Weights of a small GPT-style language model, trained from scratch on English Wikipedia: a variant of Muon for these matrices, 129M tokens.
MLP neurons of a small language model. Each row is named by its layer, matrix (up: input weights) and neuron, and shows model dimensions 48-111. Each number is 50 + 10 x the weight over its row's rms, rounded and kept within 0 to 99.
A block is one neuron, or neurons of one layer that tend to fire together. Before each block is what it responds to, as a language model described it from the Wikipedia text at the highest values.

Responds to: Line breaks ending a row of a markdown table (scores, standings, election results, tracklists), usually right after a closing |; weaker on mid-word pieces and "first" in prose.
L4.up51:45 61 51 43 61 65 52 52 45 44 45 47 33 61 45 46 62 37 63 45 52 67 50 71 74 54 71 39 50 55 47 70 50 44 45 53 63 46 57 57 61 51 50 65 40 55 49 50 42 61 47 49 46 42 63 36 40 61 48 50 48 40 64 43
L4.up168:46 38 69 51 48 57 44 36 44 53 54 28 41 39 45 54 32 32 48 28 27 32 51 74 52 50 47 36 37 53 45 44 51 39 62 58 52 49 47 58 44 49 39 57 48 54 54 43 62 62 56 63 48 57 45 36 47 47 52 43 55 49 43 63
L4.up329:44 38 60 59 41 42 62 39 41 54 63 60 47 43 53 52 55 63 53 56 58 50 40 45 55 37 65 40 30 39 48 63 50 31 45 42 47 61 49 56 40 56 45 67 45 58 49 49 38 56 41 51 47 41 51 39 45 51 50 56 67 44 57 58
L4.up564:46 63 46 55 33 52 54 30 31 51 54 68 65 47 70 38 28 45 50 55 38 49 45 57 61 37 60 43 25 44 49 68 44 39 57 37 47 40 56 53 51 62 59 46 52 57 38 56 34 56 61 56 45 46 50 58 53 27 43 65 49 70 53 42

Responds to: Punctuation that splits a number after its leading digits in tables and data, e.g. decimal points (15.128), time colons (3:54.48), coordinate degree signs (120°16′).
L4.up258:47 64 48 49 40 43 37 31 31 59 40 53 48 50 56 46 58 47 65 55 24 26 52 49 59 64 43 51 54 62 31 47 51 43 46 47 57 56 43 34 66 54 41 45 60 49 49 49 42 44 53 42 53 63 55 38 41 62 35 56 52 25 49 68
L4.up358:55 45 50 54 50 67 74 27 54 58 41 36 47 64 35 49 55 46 54 58 45 46 48 45 58 45 46 64 60 24 54 51 44 63 47 65 47 63 52 57 58 52 61 37 51 58 47 40 56 55 44 46 40 60 45 52 53 57 55 58 49 48 64 40
L4.up408:39 44 43 35 57 54 34 62 62 47 38 63 51 54 45 34 64 55 50 44 55 35 54 43 59 42 61 47 66 48 57 43 37 44 38 44 52 43 53 61 68 67 33 81 39 30 49 37 59 43 48 45 53 55 54 55 38 47 59 50 51 54 59 68
L4.up661:49 55 56 25 48 56 40 53 30 51 36 51 51 34 50 45 42 71 52 60 45 63 40 40 45 48 41 37 39 40 41 57 49 41 50 68 38 39 32 53 55 67 51 61 54 61 50 40 66 60 41 55 58 67 67 43 33 48 66 55 34 40 43 53

Responds to: Opening double quote right before a quoted title, name or scare-quoted phrase, e.g. a "vile murder", single "Friends"; weakly, mid-word pieces in names.
L4.up292:58 39 48 61 46 63 58 31 48 66 60 58 53 28 59 42 45 51 74 57 64 53 62 42 54 58 54 52 59 50 54 53 49 40 49 56 64 70 57 57 50 54 42 34 43 34 63 36 40 65 52 61 53 67 48 44 54 38 38 44 56 56 42 57
L4.up534:66 52 40 51 58 62 49 81 38 40 46 28 46 57 49 47 43 60 41 51 39 60 33 64 35 44 58 39 52 56 45 45 36 52 47 41 45 48 46 49 65 49 46 41 66 62 48 56 56 56 64 33 45 62 52 53 56 44 54 35 55 60 39 43
L4.up577:36 50 49 31 42 57 50 47 53 66 38 45 54 49 35 65 49 56 56 48 52 43 38 33 51 57 43 37 48 54 47 35 74 51 39 46 66 53 41 29 55 49 44 55 55 59 58 56 62 38 54 55 69 46 77 66 49 41 46 43 44 48 52 59
L4.up660:48 37 41 31 55 53 57 46 52 65 69 28 69 38 48 54 42 48 53 57 52 53 25 46 40 22 49 45 47 45 47 57 46 55 48 50 41 42 60 56 49 69 38 50 54 65 65 55 36 58 45 45 49 51 56 25 38 40 37 32 46 44 39 73

Responds to: Whitespace tokens, mainly the empty party-colour cell after | in election result tables, plus opening quotes before quoted phrases and newlines after section headings.
L3.up585:41 56 44 47 47 39 41 58 59 50 48 60 48 49 47 43 33 57 65 40 44 43 49 48 74 23 51 59 64 40 53 51 60 58 49 42 61 37 50 58 56 60 45 54 35 48 51 66 60 50 28 46 46 58 53 45 35 41 42 52 48 71 43 41

Responds to: Separators and digit chunks inside multi-part numbers, such as the comma in 58,285, decimal points, time colons, and coordinate digits; also lone starting letters of split words (c in chemist, p in psychological).
L8.up88:65 54 63 50 53 58 58 55 41 52 29 48 70 28 39 49 55 47 51 42 52 37 57 55 54 51 46 48 37 65 66 62 38 38 36 37 53 56 50 52 48 63 45 36 65 56 46 49 59 68 45 28 50 64 46 41 53 56 48 50 42 57 58 38
L8.up122:32 54 43 51 41 57 56 48 52 56 54 47 67 36 39 70 52 51 58 53 54 52 30 56 47 34 67 61 67 45 72 60 54 57 57 68 56 59 39 51 48 33 32 48 56 61 44 42 68 53 64 46 56 43 46 55 52 50 53 57 56 50 41 70
L8.up129:55 43 53 54 50 39 49 65 44 56 62 54 67 55 50 67 59 56 44 62 56 49 34 53 37 51 48 40 67 34 48 59 49 45 47 47 38 46 40 47 45 39 28 43 46 56 47 63 65 53 42 51 52 57 55 49 47 51 70 43 29 65 52 43
L8.up196:61 37 55 59 56 40 56 68 47 54 37 46 38 53 43 45 38 57 40 46 51 42 54 45 54 54 51 59 62 39 54 61 52 46 33 52 67 51 48 34 45 54 32 60 43 50 35 58 56 41 54 44 51 51 52 47 70 37 41 35 48 57 39 41
L8.up199:55 41 70 50 51 55 53 44 45 59 50 52 51 72 47 68 48 55 38 72 46 45 67 51 51 47 43 33 37 70 60 65 42 36 44 47 42 61 70 55 49 46 27 58 54 36 41 62 38 48 54 68 48 56 31 50 46 60 40 54 46 42 37 62
L8.up236:63 57 39 58 48 62 50 46 55 45 41 46 67 57 40 54 60 54 53 37 35 64 69 38 47 62 35 50 50 64 56 63 59 62 42 66 39 42 55 52 71 57 37 37 51 59 34 40 57 34 61 41 47 50 53 30 40 40 50 65 53 48 35 64
L8.up262:44 63 65 68 59 54 59 55 54 49 60 65 57 33 39 46 58 63 50 50 43 43 44 48 57 44 38 51 49 59 40 68 57 57 46 45 35 64 56 56 70 58 64 35 70 59 63 45 48 50 52 53 49 40 35 46 76 55 45 54 53 48 52 52
L8.up323:40 50 50 50 41 53 39 59 60 35 53 42 64 46 43 51 56 65 44 40 43 56 36 44 51 45 43 60 43 40 62 57 50 64 51 41 62 44 49 36 55 43 42 24 73 47 50 45 45 54 45 41 47 48 46 50 60 57 64 43 53 49 40 64
L8.up329:30 63 45 60 35 53 42 60 68 38 45 51 44 45 50 64 48 47 57 50 53 52 45 45 51 48 85 59 38 38 54 55 45 61 47 53 48 47 45 40 54 49 36 57 60 59 35 49 23 35 43 57 55 50 45 49 60 47 55 43 55 48 34 55
L8.up349:72 45 62 44 45 40 43 40 40 47 53 65 50 51 53 51 59 61 57 45 47 33 50 42 48 34 41 36 62 49 65 40 52 63 67 55 39 37 48 58 40 54 51 50 46 50 50 53 47 59 49 55 54 51 47 59 49 50 60 61 49 24 39 55
L8.up352:81 49 59 52 54 23 51 44 49 47 53 46 49 41 53 40 47 46 48 48 41 30 60 55 63 49 39 49 43 58 35 59 46 31 35 37 54 61 51 36 50 45 44 41 49 40 65 60 33 47 49 45 52 52 47 39 46 55 62 50 69 36 43 46
L8.up433:41 33 41 59 38 46 41 39 51 52 41 59 60 50 35 40 44 48 57 63 56 55 65 51 59 68 45 26 39 63 51 45 43 55 46 62 44 54 36 66 57 37 41 58 40 54 58 38 55 58 25 48 56 52 58 57 48 56 48 52 54 41 42 37
L8.up514:39 57 49 54 29 67 31 53 51 24 67 52 57 41 57 42 42 50 78 42 43 51 62 35 77 48 47 40 41 49 51 49 54 41 47 53 43 38 40 49 43 57 34 48 50 46 63 53 49 45 53 54 63 47 62 62 45 46 36 54 51 52 50 53
L8.up572:55 54 46 45 70 35 62 33 44 54 57 51 58 53 25 36 44 50 61 46 52 64 53 52 44 38 46 57 33 51 55 44 60 48 37 40 54 67 56 54 30 43 63 46 48 48 49 41 60 47 52 32 59 47 40 49 71 71 65 35 54 60 45 45
L8.up641:37 60 48 69 29 61 47 42 43 57 62 37 43 54 57 49 40 38 59 48 38 26 57 49 39 35 48 41 43 50 47 42 58 46 48 52 58 64 36 51 39 34 55 48 38 56 37 42 40 44 63 52 54 53 48 54 25 60 47 82 57 47 47 65
L8.up671:65 36 40 58 35 46 42 50 51 41 50 53 52 49 47 45 46 57 59 56 49 57 60 50 57 48 42 49 40 49 60 58 47 51 61 48 56 46 71 59 86 46 42 62 28 36 48 74 50 47 42 48 54 69 42 77 48 62 54 64 44 64 43 56

Responds to: Mostly the period inside numbers and abbreviations in tables and infoboxes (4.5 L, 1.43%, e.g., U.S.), plus some stray tokens like Goals or heading letters.
L3.up376:58 49 46 48 48 57 41 40 58 50 50 48 47 63 61 69 43 59 40 48 44 51 41 50 65 60 51 52 67 43 33 67 32 52 35 59 48 50 34 52 54 54 33 34 45 43 64 30 42 50 51 44 60 45 59 59 64 72 40 41 56 40 72 49

Responds to: Fires on broken byte pieces of CJK or accented characters (e.g. 周…店, 承恩…) and on line breaks ending wiki table rows after a pipe.
L8.up27:43 40 53 48 44 59 42 32 41 52 50 52 39 52 44 38 42 53 37 72 53 53 50 60 51 36 52 61 39 69 65 63 43 42 45 49 69 41 57 35 39 46 45 43 65 44 31 49 46 55 62 51 61 52 54 43 52 68 51 51 51 41 44 70
L8.up113:41 57 43 32 45 49 60 53 63 52 45 49 54 66 46 46 66 45 50 61 50 39 68 46 70 47 39 46 35 49 45 53 66 57 41 57 52 48 50 39 63 58 35 48 55 44 66 49 59 48 41 38 48 52 33 47 50 54 55 46 70 50 40 49
L8.up160:61 50 39 53 44 49 51 64 42 47 55 58 47 49 54 35 44 43 38 41 59 53 58 51 47 30 69 47 38 32 31 38 66 49 39 50 44 65 46 43 49 49 57 62 56 51 42 66 55 48 49 54 55 69 58 39 50 45 41 52 33 45 58 38
L8.up166:49 59 51 50 52 38 53 63 45 45 56 62 55 61 46 56 48 54 38 47 54 43 37 39 39 61 50 69 61 50 46 53 51 49 49 64 43 55 35 55 39 39 64 55 38 72 49 49 50 44 78 40 40 69 55 45 54 61 60 49 54 49 54 56
L8.up172:49 52 40 48 54 33 51 43 61 47 43 55 62 50 36 37 51 36 43 58 38 34 29 63 74 39 50 54 60 63 48 54 45 38 56 39 25 46 40 52 44 40 45 50 41 46 45 59 73 47 50 65 43 40 35 55 58 68 62 44 56 39 45 29
L8.up223:48 45 44 40 32 48 54 65 67 49 53 49 50 46 56 44 56 38 53 54 44 59 39 42 68 41 59 39 59 51 41 60 58 53 57 30 31 55 56 52 60 58 60 34 43 44 50 58 60 46 68 61 64 56 32 54 43 28 56 40 48 57 33 30
L8.up287:62 54 67 29 57 28 52 36 61 48 55 53 46 63 63 56 43 50 57 64 48 44 45 57 42 48 45 54 50 47 54 59 45 53 57 48 67 52 60 49 28 56 60 45 73 42 41 50 40 31 48 66 58 46 49 48 57 62 48 49 63 46 48 43
L8.up303:57 29 57 51 41 54 50 25 67 55 36 54 40 52 42 65 41 50 62 60 61 52 71 54 38 59 39 61 44 56 54 49 61 57 33 42 47 61 56 65 70 24 55 61 55 46 64 48 51 67 51 70 62 51 50 44 59 61 58 58 55 48 53 42
L8.up311:58 44 42 56 48 35 44 48 48 44 64 43 40 34 55 69 36 55 56 53 50 42 53 51 49 37 58 38 44 44 33 52 38 70 47 56 48 57 36 42 46 53 45 32 54 42 54 31 45 46 51 76 55 50 40 30 50 64 48 45 60 54 38 57
L8.up454:42 46 60 47 51 63 54 47 60 53 43 42 65 53 35 38 40 44 54 56 34 56 30 64 40 54 48 41 54 49 62 59 51 46 33 43 49 61 41 46 34 66 49 44 59 55 60 60 39 48 59 60 60 57 57 44 35 52 47 39 61 46 49 42
L8.up464:54 44 52 26 47 59 44 59 65 70 50 41 45 51 53 48 46 41 46 62 50 34 40 55 40 41 53 54 45 39 34 60 65 54 46 57 54 70 61 45 68 67 49 58 46 51 59 66 47 59 53 53 54 75 41 60 57 38 53 45 48 45 45 57
L8.up614:51 40 55 40 51 52 56 54 63 53 42 49 40 56 53 60 50 49 56 59 49 45 38 49 68 46 46 61 60 31 48 66 63 42 30 65 57 43 51 31 50 62 56 46 47 42 53 36 62 68 46 38 73 49 46 43 44 42 44 38 53 33 43 34
L8.up638:64 38 39 42 24 59 51 55 67 52 55 49 39 49 49 50 47 43 38 52 47 30 50 44 46 39 46 54 41 49 51 50 46 77 42 55 45 49 49 49 55 60 38 50 53 45 50 57 63 38 48 69 51 44 39 60 60 46 60 42 37 50 36 44
L8.up675:58 50 70 64 45 58 53 68 62 50 40 66 66 59 31 47 54 34 40 60 51 52 58 56 51 51 43 55 47 30 43 44 60 56 31 40 59 63 53 59 57 56 41 53 41 57 39 45 59 70 63 33 60 45 58 50 60 58 54 54 70 50 51 44
L8.up727:53 50 45 48 36 54 71 43 50 55 47 52 62 43 37 55 42 45 46 60 46 64 52 52 54 54 44 38 49 56 41 48 61 41 58 44 68 51 43 58 33 30 26 62 54 49 44 53 47 56 71 48 69 59 62 46 57 45 39 46 48 49 49 61
L8.up743:55 49 53 53 36 39 41 37 61 49 48 60 52 54 54 27 37 47 51 37 46 55 41 44 70 59 54 45 50 54 27 47 64 52 38 75 52 55 49 60 42 44 51 42 78 61 39 60 67 42 61 48 47 65 39 47 70 40 67 39 53 64 52 57

Responds to: Opening parenthesis, quotation mark, or dash placed right after a noun phrase to start a gloss, name, or quoted phrase, e.g. muskets (some, track "Clifton.
L8.up14:48 41 64 60 45 61 42 38 50 49 35 58 56 49 53 51 58 68 48 39 44 52 53 57 56 40 37 65 49 69 54 43 49 49 40 58 67 25 39 38 47 42 40 47 40 43 28 48 60 49 49 72 57 45 66 58 49 47 74 36 39 61 42 63
L8.up162:49 48 44 64 37 30 46 48 50 41 48 57 46 32 47 45 42 63 56 59 47 56 52 51 45 42 40 49 54 67 53 40 38 51 63 54 59 41 42 48 51 51 45 29 62 38 49 47 45 54 43 40 62 48 57 48 63 46 59 59 61 78 45 56
L8.up201:35 45 40 60 58 37 50 45 53 51 57 55 61 56 56 53 33 62 40 66 45 43 47 56 53 26 38 63 59 58 48 62 48 61 31 55 40 59 58 43 40 58 59 31 47 40 43 35 54 32 53 24 59 38 51 56 59 43 42 58 50 49 29 60
L8.up238:40 45 48 61 47 53 50 34 65 54 47 67 61 56 69 56 59 57 36 41 36 54 41 55 55 44 41 53 46 44 57 62 31 46 46 53 46 68 57 38 33 46 56 45 56 65 53 82 47 56 49 54 42 58 60 54 53 75 49 74 28 55 60 44
L8.up285:47 44 51 59 48 46 57 60 53 62 52 65 56 47 74 46 58 46 54 56 23 69 39 46 46 32 45 56 53 43 49 50 39 61 46 55 44 63 39 41 55 60 52 39 52 46 45 60 52 32 54 43 56 38 58 48 49 60 55 54 54 43 18 67
L8.up333:57 29 53 68 43 56 54 50 50 70 60 49 52 56 61 30 37 44 50 44 37 53 64 57 49 55 39 51 38 47 40 41 52 51 42 62 50 45 52 61 61 34 54 44 48 58 51 56 58 45 52 17 75 41 57 60 52 43 36 52 49 58 44 63
L8.up435:55 54 54 56 45 69 40 57 51 58 56 58 49 37 39 50 63 62 54 66 38 61 41 41 55 58 45 54 49 61 38 55 39 33 42 64 42 69 51 62 38 58 40 36 40 64 55 58 61 46 47 60 45 44 64 29 47 41 32 39 61 53 49 53
L8.up481:64 47 54 39 43 34 41 54 57 61 44 57 45 61 54 54 54 65 57 56 43 59 48 56 44 46 59 59 57 45 71 57 67 49 40 44 76 37 46 65 29 45 56 49 36 28 43 44 55 39 49 41 45 55 47 43 52 34 52 60 51 62 45 37
L8.up482:52 42 48 28 42 58 57 43 36 50 54 49 45 63 50 50 38 48 64 63 33 36 40 57 28 51 50 47 55 45 58 47 66 76 43 38 47 44 43 43 57 54 56 49 64 59 38 45 55 60 33 46 67 42 74 54 42 61 57 37 60 67 26 46
L8.up515:49 51 45 42 48 42 50 64 72 59 55 41 38 65 40 59 49 67 70 50 46 48 51 45 55 51 42 75 58 48 46 62 67 50 56 49 36 50 41 49 70 53 47 44 38 54 51 59 55 52 29 58 55 44 53 67 41 47 55 49 45 40 42 48
L8.up576:38 23 54 43 56 56 67 62 52 57 38 47 60 39 40 25 27 39 52 37 45 52 56 62 45 30 72 64 46 57 38 51 55 69 52 35 62 39 32 46 50 49 50 32 57 40 47 47 56 59 48 57 46 67 69 46 61 59 39 58 59 46 44 52
L8.up578:41 48 47 39 40 39 51 70 48 53 52 49 22 43 39 52 38 63 45 54 39 60 50 36 63 62 61 51 38 50 60 58 35 49 63 39 26 39 52 63 49 61 47 52 53 45 56 47 50 50 46 46 49 64 74 49 53 51 52 62 59 52 57 40
L8.up654:55 49 46 66 34 58 60 51 56 52 55 48 42 54 68 38 44 73 69 71 39 56 66 44 44 35 52 52 40 47 45 64 69 43 54 58 47 59 48 52 54 59 46 47 41 59 57 56 50 68 52 42 62 65 51 66 49 65 57 64 40 50 51 47
L8.up715:59 43 55 54 52 38 52 55 56 51 50 71 44 57 46 43 48 65 56 32 43 57 47 64 50 56 62 61 45 54 40 39 33 42 60 57 56 33 47 58 54 50 43 50 51 50 68 47 29 43 44 49 59 55 75 49 49 52 32 46 60 66 56 48
L8.up744:46 59 62 80 61 50 52 43 69 57 52 41 50 41 55 32 38 40 45 70 50 53 42 45 52 60 51 42 68 63 54 57 39 57 54 49 31 60 52 31 55 49 53 52 54 39 55 51 40 50 60 65 41 50 49 56 44 39 41 49 51 60 43 59
L8.up750:46 68 60 55 46 38 42 47 60 66 41 55 36 47 53 53 49 45 62 58 48 55 42 51 49 47 51 48 40 48 45 44 59 48 71 42 43 36 43 76 53 47 65 46 42 42 59 39 69 40 62 53 60 45 67 45 45 45 54 69 49 53 43 36

Responds to: Blank space tokens between two pipe separators in wiki-style tables (results, tracklists, election data); rarely, stray spaces before prose words like "vertices" or "ore".
L8.up5:46 45 51 64 37 31 55 37 56 45 36 36 51 32 49 56 41 62 50 52 61 41 59 60 49 61 42 43 45 42 40 40 50 54 36 70 43 63 38 56 67 55 56 49 42 40 63 28 58 21 51 51 33 48 52 62 41 57 51 55 50 65 46 42
L8.up37:52 57 56 40 56 42 35 68 61 32 58 59 51 48 44 39 58 60 65 55 58 31 39 48 60 31 50 54 54 53 45 69 53 50 53 58 42 50 44 42 57 45 44 34 59 63 39 47 51 55 37 36 37 46 67 43 42 47 70 45 49 77 36 37
L8.up71:57 61 44 54 54 44 41 49 45 51 50 26 52 52 36 35 35 44 47 69 62 26 61 46 51 49 49 55 46 47 49 51 42 56 29 44 38 71 65 50 53 46 56 61 55 54 58 60 44 46 67 61 65 57 51 61 28 50 74 54 46 48 47 46
L8.up115:52 53 59 47 55 36 38 83 42 51 60 63 28 45 40 38 49 60 54 55 41 55 33 35 45 53 51 29 65 70 64 61 50 41 38 66 58 47 37 41 30 40 35 63 56 43 37 50 51 45 57 63 53 51 26 44 50 54 59 41 51 46 52 63
L8.up132:46 58 61 66 51 39 53 63 62 55 37 44 59 34 51 49 41 43 61 77 67 64 49 53 54 31 44 37 49 47 38 40 52 49 46 65 54 47 54 49 58 45 37 45 70 44 48 64 44 34 61 49 29 54 59 52 35 45 32 54 47 45 47 44
L8.up195:67 58 43 64 37 30 48 53 62 51 50 48 32 58 51 44 40 46 51 47 38 46 43 68 55 45 68 55 43 54 60 59 48 50 44 33 36 46 38 66 44 37 32 42 46 56 55 40 50 47 36 26 73 49 60 46 48 39 62 44 46 62 56 34
L8.up209:67 41 37 41 37 41 61 49 37 46 58 47 57 45 58 56 57 53 51 42 56 26 44 66 56 55 34 55 52 50 50 56 62 58 45 70 52 48 28 53 36 42 75 58 42 48 45 54 53 48 56 54 44 50 37 57 35 54 64 35 51 70 58 66
L8.up216:49 58 66 45 44 51 54 55 27 52 40 61 64 27 33 21 38 32 55 51 48 44 56 49 52 35 30 57 45 49 53 61 65 59 46 51 56 62 48 42 43 45 58 52 51 49 56 57 31 36 56 55 42 54 42 56 51 77 64 35 43 61 66 61
L8.up257:51 53 67 70 39 43 45 46 56 61 56 51 47 47 41 56 31 55 66 56 43 39 61 39 49 66 45 43 29 48 55 46 55 33 64 50 43 59 62 52 59 68 60 41 53 57 46 40 44 51 44 59 51 41 47 57 46 51 43 52 46 74 56 48
L8.up265:69 58 51 40 42 36 44 48 36 42 65 41 43 65 38 59 68 35 60 50 60 49 54 65 60 50 49 50 50 75 33 54 49 54 55 60 59 35 40 44 61 46 47 38 50 49 43 44 60 38 57 37 51 58 47 39 50 46 71 36 51 52 44 56
L8.up286:57 60 46 43 43 60 54 52 46 49 47 66 46 49 47 42 42 45 51 54 44 48 53 43 57 51 50 42 54 34 65 61 59 55 46 59 45 46 62 50 43 63 47 38 29 42 52 52 46 33 61 61 62 51 57 47 30 70 48 57 49 59 48 59
L8.up296:57 76 56 58 41 30 47 49 54 45 51 36 48 51 62 49 35 35 60 39 44 72 31 44 51 26 43 58 48 55 58 58 65 48 55 51 52 43 53 43 64 49 50 44 51 49 55 51 47 42 48 40 53 49 57 70 51 42 62 49 42 61 55 50
L8.up342:70 56 45 42 58 38 46 50 50 52 37 57 66 51 36 54 40 66 37 40 50 48 52 39 72 55 64 59 45 47 49 66 58 66 43 60 49 58 55 51 51 30 29 42 49 45 58 44 54 48 64 57 53 48 50 38 49 42 32 51 29 58 42 53
L8.up348:54 49 51 50 45 54 38 40 33 48 67 68 53 30 42 30 43 63 62 34 31 54 45 47 55 38 47 50 62 31 56 45 60 45 45 60 57 49 41 71 51 63 52 63 45 42 48 48 56 43 59 55 56 50 50 50 38 38 51 33 68 61 50 49
L8.up359:56 50 43 58 45 57 40 42 73 39 56 45 37 48 45 55 30 47 56 58 50 56 35 74 86 51 36 38 41 57 52 66 60 46 39 45 40 65 48 62 50 39 76 51 55 51 27 52 47 74 52 61 51 53 59 43 26 44 32 45 53 60 46 36
L8.up590:52 47 55 63 42 37 63 68 45 51 65 64 46 44 61 56 57 31 42 51 38 47 60 49 50 42 51 48 51 49 65 54 48 57 50 50 50 54 52 41 49 53 55 34 45 54 52 57 43 53 62 56 51 45 66 55 32 56 52 52 43 41 50 45

Responds to: Generic place nouns right after "the" or "a" in descriptions of locations, such as site, station, area, region; also blank cells in tables.
L4.up312:53 44 60 55 55 49 40 57 44 54 42 54 45 32 42 66 44 44 51 47 67 57 58 57 45 46 43 57 45 43 64 42 47 52 48 54 50 49 38 43 46 37 52 53 63 45 39 44 51 52 51 48 38 46 58 56 40 49 58 30 44 59 40 51
L4.up486:51 48 54 53 42 42 53 57 57 49 44 55 54 41 37 57 51 34 52 52 48 42 52 62 61 57 39 62 44 36 51 44 58 32 53 49 55 45 25 29 53 60 52 54 33 49 49 62 62 47 57 38 43 67 43 51 38 56 59 43 33 31 55 52
L4.up560:37 46 52 46 54 64 58 52 50 48 45 45 58 55 39 47 45 57 55 54 44 57 53 43 55 49 51 34 46 56 39 67 51 45 48 42 34 17 54 51 45 60 46 45 52 35 58 63 54 61 48 39 46 62 57 55 41 59 70 44 50 47 31 63
L4.up606:36 57 32 50 49 33 60 52 53 56 63 42 46 55 41 63 41 45 45 47 44 51 42 59 49 48 49 55 54 47 50 62 53 39 30 59 51 64 46 46 48 60 63 63 53 44 49 51 47 42 50 70 63 54 35 54 45 61 67 46 48 58 29 42

Responds to: Opening quote marks starting a quoted title, nickname or phrase, as in "Friends" or "Pilot"; also clause-opening pronouns such as who, it, you.
L3.up518:19 32 55 61 56 56 44 59 64 58 47 55 38 60 55 38 54 40 48 68 43 47 40 57 46 50 56 70 60 56 40 54 45 43 40 42 47 67 57 53 54 57 37 59 51 42 50 42 49 66 44 51 69 69 58 69 62 50 38 33 39 43 55 57